Weights of a small GPT-style language model, trained from scratch on English Wikipedia: 4 heads of 128, 582M tokens.
MLP neurons of a small language model. Each row is named by its layer, matrix (up: input weights) and neuron, and shows model dimensions 48-175. Each number is 128 + 24 x the weight over its row's rms, rounded and kept within 0 to 255.
After each neuron's rows, "fires on" lists the tokens most often at its 100 highest values on Wikipedia text that the model never trained on.

L3.up2333 [117 126 105 145 151 123 103 103 132 185 119 131 129 120 143  91 147 170 120 131 140 128 112 188 127 124 130 107 147 157 153  74 108  94 124 160  96 136 111 116 118 125 122 138 177 108 134 119 134  92  95 125 135 107 154 127 147 133 132 191 126 129 106 140 158 155 135 153 124 131 145 136 172  76 126 149 112 142 103  88 120 164 131 146 195 128 124  87  96 125 136 133 137 106  90 146 112 134 160 135 119 112  61 134 119 140 108 124 134 120 180 112 182 143 147 145 133  87 155 136 115 110 172 137 143 178  93 145]
fires on: " is", "er", "ri", "s", "ra", "-"

L3.up389 [ 96 148 138 122 122  95 103 138 129 163 106 142 147 145 161  93 125 139 113 115 141 102 120 149  91  78 163 143 128  74 145  98 186 131 114 133  86 110 124 123 177 160  85 119 151 113  99 127  80 153  82 120 118 101 136  88 125  87 110 173 107 135 141 127 138 115  90 121 114 193 150 146  87 134 127 186 131 119 146 119 128 121 100 160 171 114 102  89 144 118 109 138 114 111 151 120  68 151 140 136 144 142 144 112  92 115 125  93 140 156 127 153 163 169 124 115 156 145 125 150 124 157 136 127 108 116 126 121]
fires on: "-", ".", "i", " on", "s", ":"

L3.up859 [141 127 114 139 157  82 154 110 156 134 122  96 116 164 109 166 108 112 107 104 118 138 114  73 172 114 114 149 152 158 115 131 123  90 133  90 140 114 124 115 115 153 172 136 130 154 105 128 161 114 124  97 132 100 132  69 129 124 129 113 170 139 124 106 133 129 110 164 158 137  83 122 142 119 120  91 149 103 138 119 146 127 117 168 128 138 155 117 144 161 111 140 155 136 134  94 115 108 116 168  82  96 105 111  76 150 100  74 118 157 119 175 123 134 155 124  92 134 106 136 168 150 119 184 125 123 162 152]
fires on: " of", "-", "\n", " for", " 0"

L3.up2308 [115 115 130 137 130 117  95 120 119  85 134 116 192 123 133 114 125 139 144 113 128 114 163 142  96  73 120 114 145  85 172  88 142 116 140 124 129 126 125  87 140 113  99  99 145  88 107 119 128 111  97 105 119 113 131 152 138 162 153  88 131 147 123  76 138 151 106 128 140 156 106 106 132 142 140  99 106 142 152 148 135 137 138 120 136 133 130  96  67 105 116  74 103 121 144 142 173 166 147 133 128 112 137 112 101 149 106 115 143 139 116 108 112 155  88 146 139 107 158 170 111 100 129 129  98 134 115 112]
fires on: " |", " to", " through"

L3.up2335 [132 119 125 153 127 145  88 167 123  86  77 111 133 170 110 141 136 118  98 113 114 112 135  86 126 130 141 143  93 160 175 125 164 162 134  68 114 120 147 112 134  76 149 137  74 115 126 117 129 158 162 117 116 113 129  93 145 152 105 103 166 123  93 137 147 106 120 153 111 125 126  85 146  99  91 130 154 124 134 128 122 131 138 137 113 151  64 141 134 164 103 127  99 145 131 144 115 112 148 142 104 126 156  83 148 176 101 118  85 157 158 114 129 118 121 113  77 126 153 139 125 137 131 167 127  92 114 147]
fires on: " of", "g", "-", "th"

L3.up471 [107 117 154 123 145 132 123  96 130 121 101 143 165 148 128  93 133 121 121 135 133 120 140 149 133 123 114 132 127 140 121 150 134 107  98 143 115  92 146 151 124 143 153 136 154  93  99 134  79 116  63  99 121  74 137 149 146 128  77 146 132 119 141 131 155  97 125 136 141  88 146 145 124 154 150 157 133 112 122  93 153  90 117  85 121 136 111 120 132 114  94 118  88 105 135  85 107 140  94 101  96 118 141 142  76 138 141 135 134 139 123 142 106 104 146 121 133 148 116 134  97 110  99 135 130 108 133 112]
fires on: " of", "s", "z", " former", "-", ","

L3.up2408 [144 110  83 105 123 125 155 126 139 140 120 147 110 129  83 122 123 125 113 146 146 111 124 107 117  95 127 115 127 158 128 143 113  86 154 100 160 142  90 149 188 111  78 142 162 125 132 134 109 145 110 137 159 114 149 127 121 191  99  84 118 102 125 156 116 121 114 160 132  91 158 107 185 142 109 103 103 123 111 147 129 140 134 111  94 120 173 149 165 114 108 125 155 128  87 153 124 120 106 114 114 129 131  90 127  98  87  85 142 156 165 140 146 119 114 122 143 171  85  81 154 124 110 130 126 122 126 124]
fires on: " of", " for", " from", " on", " in"

L3.up730 [134 124  79 128 117 138 130 121 106 102 157 164 135 159 101 122 132  71 126  89  94 155 165 150 112  76 106  84 148  85 114 125 154 161 109  97 106 166  80 118 179 154 106 106 129 113 129 103 119 130 113 122 125  99 134 139 140 136 111 123 155 127 119  76 124 102 113 138 135 158 108 129 193 155 153 118 131 128 109 119 114  94 113 132 134  99 126 139 117 112 136 126  92  86 121 120 128 149 115 107 127 157 131 113 140 162  95 105 121 118 120  96 156 129 104 120 144 125 152 137 145 138 135 141 103 142 152 112]
fires on: " |", "en", "c"

L3.up1740 [ 84 111 111 179 133  96 151 154 194 124 162 159 148 120 111  92 147 106 114 110  98 116 143 125 144 128 125 150 139 103 104  83 142 133 152 138 136 167 163 128 128 102 119 112 100 107 163 118 101 146 168 147 132  83 124  89 178 116 125 148 195 132 112  81 130 161  93 127 146 136 111 123 195 168 141 144  91 131 154 175 135 128 152 114 124 110 122  97  78  98 123 133 105  83 168 165 131 124 152 150 160 136 159 125 102  99  97 109 137 110 130 132  90 105 105 114 167  93 110 139 146 146 121  98 140 129 122 158]
fires on: " |", "-", " American", "American", " help"

L3.up2517 [133 142 110  92  98 140  96 106 137 147  66 141 150 138 134 164 116 142 124 131 160 161 143 148 149 152 159 131 113 142 157 173 141 133  78  84 105 116 137 123 119  96  86 139 193 132  92 135 104 125 124 131 122 114 161 121 157 130 162 165 155 113 150 147 145  90 139 133 119 145 128  95 137 147 125 149 130 105 144 106 177 120 137 153 102 130 138 126 156 122 144 121 142 137 155 124 145 147 151 115 162 129  80 133 148 106 102 130 131 163 112 112 167 154 173 149 162 125 121 150 146 117 120 120 104 151 146 123]
fires on: "s", "."